Weights of a small transformer language model: MLP 576 GeGLU.
MLP neurons of a small language model. Each row is named by its layer, matrix (gate and up: input weights) and neuron, and shows model dimensions 0-95. Each number is 200 + 40 x the weight over its row's rms, rounded and kept within 0 to 999. A neuron's up and down rows have the sign that makes its largest values positive.
Before each neuron's rows, "fires on" lists the tokens most often at its 100 highest values on Wikipedia text that the model never trained on.

fires on: "t ", "). ", "e ", "arm", "ano ", "+ "
L3.gate52,172,226,200,179,219,229,236,200,232,204,190,242,157,160,177,239,208,174,215,175,187,218,201,164,187,223,167,149,189,209,214,132,231,172,232,229,206,230,242,207,217,187,202,217,201,165,261,158,228,221,112,185,172,192,251,215,238,249,193,234,153,180,258,234,201,161,187,233,134,234,182,214,157,225,219,176,276,175,162,192,187,205,179,230,218,251,177,203,131,190,148,210,173,185,190,205
L3.up52,228,163,243,221,186,243,208,159,251,205,260,225,174,140,159,184,225,180,229,232,214,221,200,258,225,125,276,148,147,217,243,237,215,161,185,191,105,213,230,179,194,276,147,219,188,206,197,219,210,257,145,169,241,198,194,276,99,146,248,227,134,148,271,188,171,243,153,159,178,242,202,166,204,178,148,147,203,195,167,271,190,155,217,303,144,222,277,241,178,194,179,123,202,223,205,158

fires on: "one ", "is ", "E", "8", "6", "a "
L3.gate368,227,187,208,193,187,224,237,136,176,248,177,236,173,228,205,246,133,168,195,134,222,260,252,214,176,230,111,227,204,249,239,189,234,218,193,160,193,182,216,182,188,204,236,211,169,199,221,164,200,248,192,236,212,199,198,185,181,225,219,221,186,288,221,201,259,181,156,233,199,246,125,187,164,238,164,214,238,225,239,162,278,194,170,163,181,230,163,231,138,179,191,211,126,200,238,211
L3.up368,169,199,189,152,180,210,228,233,243,231,219,267,276,144,197,183,194,207,116,294,136,121,240,197,214,247,225,154,257,162,134,246,224,221,114,254,115,200,212,244,261,297,211,172,254,126,208,179,191,198,206,211,229,158,194,208,170,147,240,222,225,273,139,100,214,163,267,164,249,229,259,211,232,220,216,213,218,203,210,228,242,269,210,180,262,128,263,192,190,248,185,166,242,213,146,197

fires on: "| ", "is ", "im", "(", "^{"
L5.gate493,241,186,183,228,191,267,229,155,166,254,242,236,172,136,233,193,183,136,156,195,193,211,275,277,128,156,182,212,209,235,258,229,195,187,241,201,173,133,190,203,158,260,187,140,228,191,190,244,227,213,164,200,267,182,152,174,264,192,213,176,136,197,207,130,241,256,199,181,178,128,204,198,209,117,208,191,100,245,224,235,287,216,166,135,269,173,211,203,200,315,202,152,213,218,189,164
L5.up493,173,195,260,215,221,156,276,188,236,218,281,188,138,138,259,193,200,217,240,239,219,257,192,157,124,204,165,195,243,282,265,188,202,219,154,197,182,227,267,241,153,203,229,222,223,238,200,294,192,227,177,206,237,190,220,265,185,269,89,201,199,224,190,160,197,198,165,181,202,246,188,284,204,191,217,302,207,184,217,183,214,159,173,211,262,148,181,158,187,215,147,215,275,231,148,146

fires on: "os ", "th", "ang ", ", ", "iro ", "65 "
L2.gate116,172,195,187,186,97,255,186,253,252,262,212,121,162,132,194,185,144,232,174,165,158,276,202,258,192,246,208,207,177,212,207,138,201,236,139,181,163,142,214,221,192,201,217,217,280,152,222,239,206,166,221,197,193,295,203,206,164,227,126,190,190,294,229,109,252,232,205,180,175,251,211,138,167,114,186,104,199,152,166,143,164,184,191,240,220,240,157,217,153,166,195,237,158,169,234,224
L2.up116,196,224,273,57,234,216,200,194,105,243,244,281,215,226,169,237,135,204,203,237,175,194,213,150,155,157,249,218,179,259,220,193,195,241,210,146,224,226,169,197,135,241,249,241,239,248,190,180,194,150,194,180,240,173,201,194,251,219,231,166,205,191,290,240,269,230,234,213,185,261,222,208,116,166,207,219,266,199,204,184,183,130,221,252,293,171,175,173,237,221,157,182,147,210,211,225

fires on: "| ", "P", "J", "C", "S"
L5.gate510,207,239,302,195,280,157,179,212,173,278,296,177,261,212,181,203,251,219,198,133,230,212,209,185,164,184,204,234,245,235,269,219,157,194,278,190,212,198,170,206,164,227,227,208,279,210,227,204,214,207,287,244,183,199,221,199,160,159,164,144,183,169,202,206,114,150,248,186,191,236,207,268,178,186,201,205,182,276,157,215,230,241,223,160,147,206,261,218,281,254,166,281,250,191,187,213
L5.up510,234,221,147,181,249,209,134,280,220,189,203,201,203,243,202,223,162,186,178,204,197,202,247,239,186,209,276,243,218,242,200,193,227,181,262,234,170,199,194,194,202,251,231,241,274,215,218,145,125,288,238,177,183,218,239,222,244,108,285,210,172,253,260,188,266,202,169,224,202,197,143,223,146,206,303,208,286,110,190,186,192,174,175,267,132,215,133,222,202,213,181,193,197,214,214,210

fires on: "A", "ran", "ses ", "se ", "van "
L2.gate156,257,196,214,241,189,182,231,232,156,225,243,180,231,179,163,167,182,159,178,203,243,184,222,225,189,179,251,173,146,206,188,249,186,240,179,260,251,226,141,205,152,218,207,195,228,222,215,253,209,228,230,232,142,243,196,224,243,261,255,186,224,163,250,276,39,198,201,193,116,203,210,226,243,157,254,287,92,166,178,208,165,159,247,159,192,125,184,174,204,240,127,202,256,251,164,180
L2.up156,268,123,203,213,211,204,246,255,155,182,239,164,172,163,164,224,139,184,245,139,233,246,204,188,171,182,169,245,178,241,199,216,164,281,146,204,185,238,185,220,201,207,165,236,218,222,251,254,208,169,229,173,95,228,180,200,214,261,221,147,212,134,256,229,106,126,178,276,172,220,176,197,197,155,212,226,190,150,189,153,222,166,248,242,209,138,151,162,206,165,168,248,198,173,119,204

fires on: "N", "occ"
L10.gate422,191,173,203,206,265,194,173,281,166,217,214,125,158,245,144,230,189,167,170,172,181,248,200,206,270,230,205,206,186,218,190,251,245,144,225,189,180,240,157,185,231,133,195,257,266,149,186,173,211,250,179,191,249,269,243,182,207,93,200,212,163,152,214,307,199,215,258,262,184,217,183,237,199,167,170,201,220,221,270,211,215,160,194,132,170,193,148,161,163,212,179,209,162,188,150,144
L10.up422,280,232,155,199,215,212,189,235,211,192,169,218,207,184,209,204,175,183,233,166,183,242,240,152,163,250,204,247,227,260,179,250,226,220,237,192,237,151,207,198,217,166,220,231,208,253,195,160,196,189,138,188,222,135,164,218,179,161,188,221,233,194,139,209,220,149,230,191,227,287,203,192,213,206,151,256,261,185,255,219,202,192,142,269,194,201,225,217,190,201,147,240,141,196,176,180

fires on: ".", ",", "ag", "ed", "il", "|---|---|---|---|"
L6.gate216,217,291,326,174,192,225,224,208,199,249,192,204,202,167,175,168,187,147,218,187,171,190,228,145,155,170,244,184,210,220,226,187,178,235,161,245,253,149,201,204,285,145,224,220,200,246,131,221,243,252,191,144,252,253,169,229,109,141,150,258,302,276,213,113,158,224,149,194,197,179,179,311,184,232,214,207,125,208,125,160,174,225,193,153,147,187,126,179,132,270,228,249,211,219,165,159
L6.up216,188,280,253,179,234,274,201,192,218,200,204,188,276,212,216,174,152,210,193,232,259,213,218,210,183,163,136,173,219,168,153,191,199,283,193,165,165,195,141,210,135,289,196,215,195,165,219,213,197,143,260,202,199,186,192,184,215,264,252,207,226,259,266,116,218,230,196,187,166,135,188,151,131,158,204,206,263,281,271,252,153,233,278,179,171,250,187,160,140,195,208,254,159,232,164,239

fires on: "("
L4.gate519,168,214,217,193,159,223,231,217,236,210,148,223,163,177,251,164,210,225,181,224,227,207,266,181,176,221,133,195,247,194,201,197,239,220,260,145,237,164,156,193,176,148,264,205,203,169,166,224,249,221,259,252,234,225,144,117,190,137,190,176,208,207,214,181,132,216,171,236,241,164,274,219,247,232,155,248,147,172,242,228,206,166,180,169,273,159,215,166,224,297,277,215,187,227,86,127
L4.up519,178,132,218,171,190,154,245,203,218,209,210,174,216,137,242,176,196,207,228,195,250,175,206,147,202,212,206,143,271,253,200,264,246,236,207,187,210,166,206,173,167,204,217,234,177,244,164,189,193,187,264,237,234,188,165,166,112,207,223,193,183,231,213,223,235,157,209,267,296,253,182,201,207,266,164,215,246,183,266,202,177,212,205,208,250,209,188,212,270,222,174,168,213,164,178,212

fires on: "January ", "March ", "July ", "t ", "February "
L10.gate162,205,223,269,161,197,190,135,184,140,182,174,193,176,176,228,165,243,204,231,222,189,189,165,212,170,203,138,221,208,224,194,171,248,151,185,154,168,136,194,122,269,163,184,224,156,203,187,160,210,155,186,185,167,187,233,197,200,157,187,220,181,176,184,183,183,203,249,238,142,213,158,183,243,240,179,145,214,169,244,245,205,204,204,236,245,280,194,228,247,165,300,223,215,197,221,166
L10.up162,162,187,181,125,152,180,199,213,178,167,266,173,205,178,218,160,186,181,215,255,228,254,198,166,238,168,133,194,212,228,232,230,258,170,192,196,309,172,126,187,188,170,181,205,237,143,243,169,193,125,236,165,160,264,281,187,132,176,222,223,172,224,203,246,187,269,227,220,139,287,180,246,224,111,246,205,214,160,161,199,205,195,222,202,186,266,168,154,216,202,224,174,115,165,233,253

fires on: "0", "0 "
L6.gate157,208,185,169,230,244,150,137,161,262,166,164,151,232,201,210,159,159,248,170,110,226,222,198,175,170,188,207,242,213,179,205,263,174,232,174,292,205,174,212,239,144,236,199,230,158,140,203,209,118,276,217,153,270,191,187,250,102,179,192,191,230,163,151,217,249,140,243,198,239,252,229,205,190,199,229,181,163,164,180,243,216,242,161,176,155,201,229,216,232,270,214,197,230,199,228,210
L6.up157,99,206,213,279,188,210,217,219,215,189,254,195,199,229,174,275,244,197,220,186,129,203,209,114,140,136,241,253,227,223,218,185,180,245,171,277,181,207,215,230,193,304,228,263,238,135,235,183,182,292,167,252,160,205,204,198,135,223,177,137,152,176,199,208,185,212,245,207,224,287,187,204,177,152,180,225,243,247,238,136,152,244,194,214,191,155,214,194,169,167,86,162,172,241,248,267

fires on: "| ", "on ", ": ", "ing ", "over "
L5.gate357,350,178,183,201,256,217,158,208,174,280,238,190,190,208,273,198,192,142,153,213,223,135,205,205,204,215,167,172,165,206,182,209,221,198,231,180,178,191,202,170,163,188,235,158,219,229,217,244,180,228,211,240,237,190,196,246,203,197,190,241,211,220,248,163,232,233,251,225,163,187,232,206,200,182,245,202,126,240,238,234,243,230,242,181,237,209,193,224,245,188,96,175,254,176,245,189
L5.up357,203,167,217,149,272,213,229,133,227,210,261,157,196,151,171,192,244,211,158,164,198,191,157,215,200,313,214,179,227,219,222,198,167,197,247,236,136,226,187,182,198,303,153,247,278,167,214,202,221,262,232,221,189,222,155,195,166,166,186,162,136,152,187,212,197,152,185,222,244,260,142,172,161,263,282,199,216,220,202,206,140,230,198,249,246,238,286,178,207,244,222,212,287,256,190,213

fires on: "al ", "| ", "voc"
L2.gate361,254,143,236,267,265,164,201,206,187,198,253,134,162,183,163,225,195,153,213,296,266,209,201,207,221,234,210,263,207,207,188,151,211,260,198,235,220,122,144,243,226,106,213,213,151,194,195,207,232,245,184,178,235,219,237,212,237,176,206,150,235,293,182,141,231,206,190,247,174,174,178,169,218,181,187,174,150,271,207,165,245,158,204,221,247,298,247,194,173,243,190,243,276,243,119,113
L2.up361,191,152,191,193,172,159,197,211,141,165,250,190,197,182,166,213,269,211,235,257,204,211,169,177,241,323,199,211,182,202,154,226,211,224,199,182,174,221,199,228,146,289,197,210,220,239,188,234,201,172,143,173,143,161,185,206,234,149,223,107,236,216,170,145,236,163,217,258,251,176,170,203,171,201,209,186,222,233,186,204,206,137,289,222,187,227,215,184,97,252,206,286,262,203,197,235

fires on: "Mar", "M", "P"
L3.gate333,189,214,250,203,203,163,148,229,213,234,160,231,300,193,223,214,192,163,233,134,226,178,180,160,177,167,231,247,152,244,215,202,214,113,266,182,176,164,223,221,178,296,194,140,276,185,182,190,140,230,211,202,230,208,213,168,226,64,181,192,260,198,233,175,144,201,232,127,208,218,245,279,180,199,218,139,171,201,130,191,214,246,137,159,162,140,243,255,238,175,240,264,237,199,182,183
L3.up333,241,155,153,177,272,160,203,196,245,233,175,192,226,178,202,238,191,139,202,189,190,187,188,155,204,197,176,212,154,324,205,299,220,149,187,136,222,226,167,231,229,249,128,234,233,237,215,203,201,234,182,165,240,197,287,226,217,186,256,141,200,254,190,135,223,173,212,149,204,224,149,204,134,267,149,181,87,138,111,189,178,234,210,139,180,152,197,210,218,208,200,226,190,167,244,268

fires on: ".", "a "
L2.gate73,194,174,154,236,184,253,185,242,172,142,227,122,179,245,201,249,174,207,224,219,184,238,157,176,255,216,209,167,248,212,189,211,169,210,143,180,211,224,171,237,225,240,225,159,204,243,236,170,166,135,137,138,157,131,164,186,150,181,149,104,187,231,249,202,220,191,168,198,246,148,200,208,187,299,201,230,203,198,253,184,162,202,197,204,162,168,217,216,163,239,198,241,231,184,181,210
L2.up73,285,198,198,117,186,264,257,210,210,142,290,162,231,159,180,183,206,176,168,167,196,187,254,298,210,216,279,213,161,209,138,228,152,193,177,231,258,186,176,242,200,269,166,214,267,210,186,209,130,182,168,185,157,118,132,149,186,206,226,142,217,181,189,269,179,185,215,118,276,195,192,174,227,260,198,176,135,244,160,222,213,168,185,242,231,156,185,248,147,234,165,233,222,171,183,198

fires on: "P"
L2.gate107,198,194,174,174,195,192,206,222,222,248,126,206,220,273,193,199,225,125,247,137,188,209,176,217,150,180,206,187,192,220,286,268,251,250,214,235,145,239,161,91,166,194,206,192,190,190,191,143,161,195,237,238,202,235,202,254,235,190,220,229,122,222,254,211,196,234,204,179,141,230,219,328,180,146,188,218,170,175,125,204,235,229,160,172,163,162,206,199,210,203,183,123,251,224,190,207
L2.up107,231,203,186,204,256,180,228,215,293,239,181,167,254,228,197,206,198,157,193,158,226,255,144,184,117,189,233,165,187,200,233,258,234,252,194,245,149,254,232,162,196,114,93,252,195,267,213,233,192,155,248,185,163,207,211,245,198,209,270,207,136,195,241,180,221,234,217,232,184,229,183,286,134,235,188,157,221,238,62,158,222,182,189,251,197,252,185,185,163,162,208,123,213,218,210,179

fires on: "is ", "us ", ", ", "on ", "a ", "th"
L6.gate459,190,181,281,186,214,195,237,101,178,251,210,236,247,179,199,101,192,224,245,246,245,219,171,205,181,203,201,251,234,228,253,198,174,154,184,212,225,218,185,257,165,204,271,98,259,182,218,206,215,219,117,218,200,185,228,216,201,198,172,212,232,120,196,253,213,208,218,238,209,242,302,256,224,208,143,188,187,205,160,252,147,234,230,231,217,196,146,156,212,183,176,272,209,254,149,182
L6.up459,198,174,212,202,187,189,196,161,145,235,203,255,245,218,143,216,179,143,265,241,248,201,210,246,141,222,235,165,168,185,195,237,228,233,169,244,294,174,169,193,258,192,177,225,216,239,250,189,231,256,185,208,254,217,223,163,171,192,191,148,152,137,245,223,180,201,162,174,219,187,254,191,186,266,212,253,212,269,160,199,314,191,186,222,248,151,215,137,218,199,277,138,217,164,174,279

fires on: "Oper", "Vi", "km", "Ac", "town", "place"
L4.gate240,226,178,159,159,262,186,154,177,228,299,156,216,159,226,199,186,142,228,259,222,184,197,259,203,229,212,165,189,248,269,176,218,151,204,202,217,246,200,173,156,281,220,103,198,199,231,201,179,168,191,207,207,176,215,197,216,215,239,168,186,178,236,188,175,237,186,231,221,179,217,224,180,209,266,297,117,154,263,125,189,202,243,170,183,235,194,247,141,232,175,249,226,133,174,176,157
L4.up240,201,196,170,217,187,203,193,136,239,198,182,132,204,208,147,257,264,141,206,180,194,230,164,198,95,194,136,202,174,160,235,172,193,203,249,263,235,256,201,144,198,187,208,193,214,231,209,230,159,210,185,158,227,224,245,174,274,230,133,246,197,128,264,261,248,233,273,249,210,223,234,180,138,188,157,125,200,170,246,170,231,252,200,253,245,200,104,160,153,257,203,85,199,176,192,142

fires on: "i", " ", "i "
L2.gate528,176,232,198,229,262,178,243,239,208,196,211,184,128,209,211,265,160,220,211,107,299,230,203,189,164,206,183,182,272,219,181,198,169,197,155,146,160,211,221,220,254,163,169,258,154,217,256,189,205,195,205,130,239,216,212,284,243,227,179,196,192,253,228,247,235,97,201,227,212,176,173,207,149,280,189,215,261,200,249,181,179,231,234,250,225,234,159,156,184,172,216,209,243,150,232,216
L2.up528,180,244,113,261,285,126,240,271,245,186,229,187,183,271,122,176,282,160,199,169,227,202,185,149,245,117,170,243,278,181,175,231,131,245,163,192,227,243,203,149,249,175,176,169,165,190,202,183,283,197,142,238,208,239,190,230,255,270,184,204,197,238,130,242,136,213,156,184,201,106,167,206,184,280,162,246,198,220,185,215,241,198,186,207,184,232,272,231,247,180,246,200,191,112,204,193

fires on: "V", "Alb", "Pal", "P", "av"
L4.gate74,281,205,212,161,184,179,221,236,220,168,260,241,230,183,155,184,147,146,181,140,183,317,206,196,151,252,94,234,237,199,179,245,210,176,154,216,211,196,190,206,118,254,226,212,204,247,172,260,243,234,186,181,132,286,231,190,189,254,178,130,132,162,265,155,214,211,222,269,179,252,197,247,184,149,173,236,207,242,144,193,235,216,210,192,235,176,242,237,298,271,152,218,214,162,184,200
L4.up74,195,205,271,198,262,177,236,222,226,197,205,280,263,190,269,185,182,234,157,159,273,164,222,256,200,146,230,204,231,254,221,247,174,189,228,246,212,189,146,219,271,179,282,220,215,223,205,148,223,140,200,246,194,196,224,174,224,116,259,178,209,202,197,258,117,230,174,173,172,217,228,184,194,191,212,138,250,161,244,179,228,244,190,334,177,250,185,162,231,172,198,183,185,209,109,179

fires on: ".", "0", "$", "site ", "for "
L2.gate470,208,240,189,175,201,223,203,154,205,155,287,156,241,180,180,163,246,258,165,141,166,163,192,185,230,192,210,147,246,230,189,187,159,293,186,186,178,286,143,169,161,216,210,111,233,153,195,222,238,167,249,110,127,150,154,155,141,167,95,202,185,164,158,224,170,207,193,171,189,258,217,197,217,262,195,189,181,259,176,246,195,187,244,157,243,89,230,187,182,248,175,200,196,211,194,210
L2.up470,208,258,202,204,186,271,199,206,232,119,246,150,231,181,201,248,204,169,209,208,174,259,169,199,202,182,149,159,217,281,178,197,151,223,113,190,159,262,178,233,176,241,195,149,190,183,213,186,201,131,191,168,169,161,215,157,177,147,154,216,194,148,149,206,181,180,208,192,218,215,183,202,212,271,182,201,186,221,138,187,184,153,276,209,242,118,243,139,127,214,188,178,279,174,237,194

fires on: "H ", "A ", "M", "S ", "T ", "s"
L3.gate25,250,185,278,184,227,171,245,187,173,200,205,252,242,173,184,218,218,187,237,144,201,243,261,190,235,227,169,204,226,218,206,142,272,166,187,225,200,162,226,209,287,151,203,168,134,242,216,219,190,175,246,147,189,229,208,211,222,221,211,231,215,208,217,179,232,162,138,206,210,302,157,133,169,161,123,248,187,237,235,222,232,163,163,245,194,159,176,312,218,145,158,213,191,246,243,213
L3.up25,207,189,144,152,233,170,232,236,198,226,218,204,106,198,241,215,180,187,200,189,194,214,197,188,222,252,128,216,196,249,237,173,217,266,182,224,171,199,98,230,199,221,205,196,279,186,193,301,194,260,210,236,298,227,196,193,199,196,196,175,209,202,190,186,271,217,191,289,242,233,156,240,198,253,155,232,217,188,199,182,142,155,170,196,179,209,207,194,180,243,88,188,195,182,126,283

fires on: ", ", "), "
L6.gate310,169,169,249,275,147,257,145,206,254,175,216,186,246,250,156,185,205,225,274,258,230,148,204,168,247,184,205,244,242,208,199,197,172,196,160,190,200,136,261,166,138,181,146,161,194,236,217,100,178,251,195,245,202,182,227,263,136,215,171,235,269,232,200,185,263,250,140,129,195,231,206,254,181,215,188,168,111,181,245,175,135,153,191,155,97,224,226,184,252,256,225,212,167,225,203,198
L6.up310,195,241,187,138,224,144,273,166,184,251,259,280,206,317,136,155,225,255,215,218,159,256,168,240,143,185,170,189,165,205,178,249,226,123,128,274,179,240,198,196,202,141,235,190,202,201,244,218,189,255,179,226,193,224,170,286,159,213,142,198,209,204,225,244,138,217,275,240,212,167,184,206,181,199,204,238,196,192,188,192,219,187,227,220,180,284,200,205,208,136,230,248,172,191,235,274

fires on: "; ", "3 ", "7 ", "5 ", ", ", "4 "
L2.gate129,211,236,185,193,215,125,160,236,187,226,97,242,141,236,185,227,173,276,256,186,242,189,227,231,228,253,186,251,209,227,235,232,169,261,206,172,269,207,188,189,184,195,168,183,245,182,253,226,140,218,220,141,221,230,221,178,205,272,285,247,194,162,223,166,197,196,182,254,236,140,201,247,210,215,202,183,212,199,101,200,202,201,170,232,221,137,164,187,182,174,167,149,164,200,231,208
L2.up129,229,218,269,201,232,190,180,145,156,280,131,206,207,210,164,125,118,192,258,243,212,160,247,158,237,185,219,214,165,203,180,207,230,198,227,226,233,198,187,143,132,191,188,219,180,209,196,211,207,107,215,203,182,212,147,179,229,126,209,214,236,146,281,191,142,175,209,294,220,259,273,204,234,137,216,147,153,234,144,204,146,245,192,235,170,221,192,223,225,221,213,190,207,228,218,220

fires on: "1", "3", "0", "1 ", "2 "
L6.gate148,166,271,255,166,168,233,170,88,231,210,171,164,216,183,171,241,205,248,136,171,215,131,269,222,150,145,240,225,213,255,225,229,275,112,175,265,220,214,175,238,135,128,226,219,167,182,199,198,197,239,241,197,205,236,272,175,163,131,161,148,203,148,224,194,220,248,243,184,243,215,241,300,239,230,215,175,234,145,245,185,258,188,118,180,277,168,224,224,122,213,190,172,229,254,202,166
L6.up148,159,274,177,220,158,275,209,118,186,225,203,156,207,206,189,226,256,218,248,235,240,225,193,147,140,162,166,179,126,259,208,181,148,219,113,232,213,184,197,194,199,174,232,255,165,176,175,203,195,191,186,212,198,236,190,221,141,185,188,200,250,202,185,113,181,165,266,235,191,129,206,222,140,184,187,221,183,233,158,219,226,226,173,146,137,141,243,135,186,137,179,206,194,212,257,167

fires on: "ir", "St", "ia", "Games ", "og", "Australia "
L2.gate378,203,181,192,201,273,208,166,211,222,217,235,145,137,228,214,239,168,208,189,228,239,158,254,210,223,161,140,268,211,92,270,211,219,259,188,214,183,243,201,203,129,141,225,280,236,287,239,202,166,144,148,170,193,248,213,209,213,186,164,195,128,233,206,247,248,180,241,271,190,228,220,178,192,133,110,121,225,236,148,160,170,212,158,201,200,194,175,130,183,181,195,173,188,150,193,114
L2.up378,287,203,163,225,251,132,243,210,135,188,276,238,209,258,150,134,255,182,222,157,220,246,197,224,136,268,135,167,246,125,199,220,227,169,199,184,168,249,214,163,198,228,192,218,207,232,170,165,281,191,251,150,212,298,157,192,183,178,190,207,171,217,157,209,154,260,180,220,233,192,272,240,137,261,224,167,167,263,168,181,179,193,155,200,186,200,185,232,227,283,212,200,109,177,154,172

fires on: "a ", "is", "and ", "is ", "as ", "or "
L3.gate203,230,183,233,143,146,145,240,154,174,218,85,135,121,183,161,159,213,155,197,222,253,235,206,240,178,206,172,198,140,176,227,246,115,264,189,129,178,177,199,198,214,161,181,225,262,158,237,182,219,176,223,164,284,206,145,255,215,223,257,188,197,215,174,173,232,162,187,261,118,258,224,169,217,236,197,189,208,161,234,195,156,200,189,214,171,221,198,173,195,189,184,190,176,175,224,228
L3.up203,203,133,201,175,207,167,212,164,229,93,189,236,204,142,239,191,147,241,193,230,169,284,244,228,188,188,201,214,211,207,250,181,199,230,203,252,217,222,256,202,253,221,289,180,145,220,217,206,197,179,221,252,246,147,246,190,168,141,239,225,202,233,171,169,303,203,188,150,226,219,110,258,183,151,199,277,204,194,191,222,200,218,120,223,275,161,213,237,214,192,150,186,186,190,138,170

fires on: "C ", "ide ", "le ", "ington ", "ina ", "ong "
L2.gate269,201,115,270,180,142,227,218,204,187,177,200,159,181,166,209,207,149,177,183,180,110,209,191,189,246,220,209,216,138,226,210,192,222,196,161,258,216,147,192,233,173,219,196,214,118,222,254,285,186,214,215,205,255,175,146,220,280,280,247,227,226,316,214,181,220,214,175,172,193,224,157,230,188,221,184,257,206,209,187,141,202,160,231,145,210,217,240,219,203,111,240,217,144,186,195,232
L2.up269,183,137,218,208,164,180,275,160,177,187,269,222,256,200,225,130,164,187,238,218,181,156,216,172,248,184,194,194,164,196,203,234,122,214,198,209,151,220,204,272,163,168,184,192,189,208,196,194,276,203,257,126,174,213,120,171,260,206,172,263,203,163,212,207,180,150,235,137,173,163,254,221,137,252,93,283,226,193,199,207,270,190,214,175,242,191,252,81,226,183,184,185,127,192,245,187

fires on: "i ", "until ", "even "
L2.gate447,171,183,201,188,170,162,235,180,162,195,152,136,222,180,142,255,178,192,258,213,210,176,211,126,154,200,190,277,204,233,189,258,145,259,214,154,204,187,156,257,199,152,185,133,205,213,266,255,192,228,250,161,151,168,223,249,155,255,279,255,193,164,183,182,224,156,206,204,199,175,213,175,182,217,194,148,231,159,193,239,181,131,252,175,197,208,199,131,219,183,216,258,227,207,146,207
L2.up447,186,171,188,213,264,195,224,181,252,128,217,184,218,176,166,210,211,290,194,211,221,204,182,225,195,155,249,219,245,286,227,153,154,250,240,231,283,112,228,189,239,180,219,180,182,189,218,255,257,249,243,239,193,124,235,159,280,172,251,252,167,153,159,209,204,120,144,240,181,214,180,191,179,149,176,227,208,200,213,192,194,220,208,163,188,240,206,249,210,193,282,232,230,86,207,227

fires on: ", ", "), ", ".), "
L6.gate80,164,226,196,240,201,195,195,134,290,262,136,228,203,178,237,80,214,204,211,193,241,182,252,245,165,196,220,197,186,176,208,243,102,135,193,198,251,152,151,179,185,251,222,132,263,192,228,191,146,250,214,291,233,205,232,278,164,183,140,179,134,221,151,193,233,146,178,211,204,210,195,323,219,159,208,197,174,229,200,294,207,207,182,218,165,250,142,183,176,230,200,212,189,175,188,236
L6.up80,216,140,192,185,259,165,163,129,207,199,199,211,181,245,105,183,181,158,198,182,195,204,196,221,212,226,183,236,210,235,93,167,167,199,152,244,192,211,143,218,224,225,181,180,156,258,232,58,196,265,230,180,195,238,193,197,154,269,240,203,250,71,187,144,201,189,240,159,213,211,206,182,217,160,208,209,185,218,175,196,168,221,261,186,178,204,203,201,200,201,219,241,186,185,289,247

fires on: ", ", "/", "-"
L2.gate33,184,207,269,207,193,165,214,122,211,200,234,239,177,216,216,214,216,213,218,209,275,125,227,175,281,220,148,210,141,196,225,181,204,198,202,221,200,157,150,208,208,238,214,185,299,150,197,223,172,157,271,223,271,226,203,169,250,183,213,236,208,165,215,191,147,191,229,200,218,245,181,208,214,210,179,164,191,226,178,314,178,281,176,220,208,170,138,119,235,209,182,215,212,207,228,194
L2.up33,167,146,196,278,151,162,189,182,251,131,192,173,146,208,159,269,140,238,276,235,197,207,213,194,257,226,188,214,192,132,203,176,192,185,157,193,189,216,195,181,260,234,183,148,297,181,281,211,146,163,259,149,192,252,207,188,279,199,189,173,212,127,203,160,199,189,196,227,232,202,182,228,202,232,175,126,171,185,186,226,171,285,231,175,202,155,112,170,176,212,221,199,235,180,199,250

fires on: "ed", "ing", "|---|---|---|---|", "ing ", "s", "|---|---|---|---|---|"
L6.gate267,264,220,265,185,202,188,162,121,246,101,326,143,167,191,223,205,124,209,130,232,172,241,215,212,148,169,218,122,188,223,160,244,240,243,211,208,143,183,194,158,211,155,218,223,174,256,182,192,216,213,272,223,210,258,182,200,196,161,171,281,208,198,230,210,194,213,172,177,249,227,164,265,225,186,207,254,219,276,176,173,175,199,171,181,203,172,245,201,237,196,92,190,173,184,220,128
L6.up267,176,210,175,161,222,171,197,195,224,121,300,172,189,268,268,251,240,215,156,188,167,221,165,189,96,118,220,151,186,135,212,178,279,272,201,114,173,196,179,181,96,175,185,244,250,261,230,164,167,147,260,249,227,210,194,207,206,242,132,227,164,210,163,170,201,191,221,179,185,101,191,253,152,150,207,235,245,201,241,166,230,180,177,108,173,265,214,290,142,189,138,157,150,211,212,234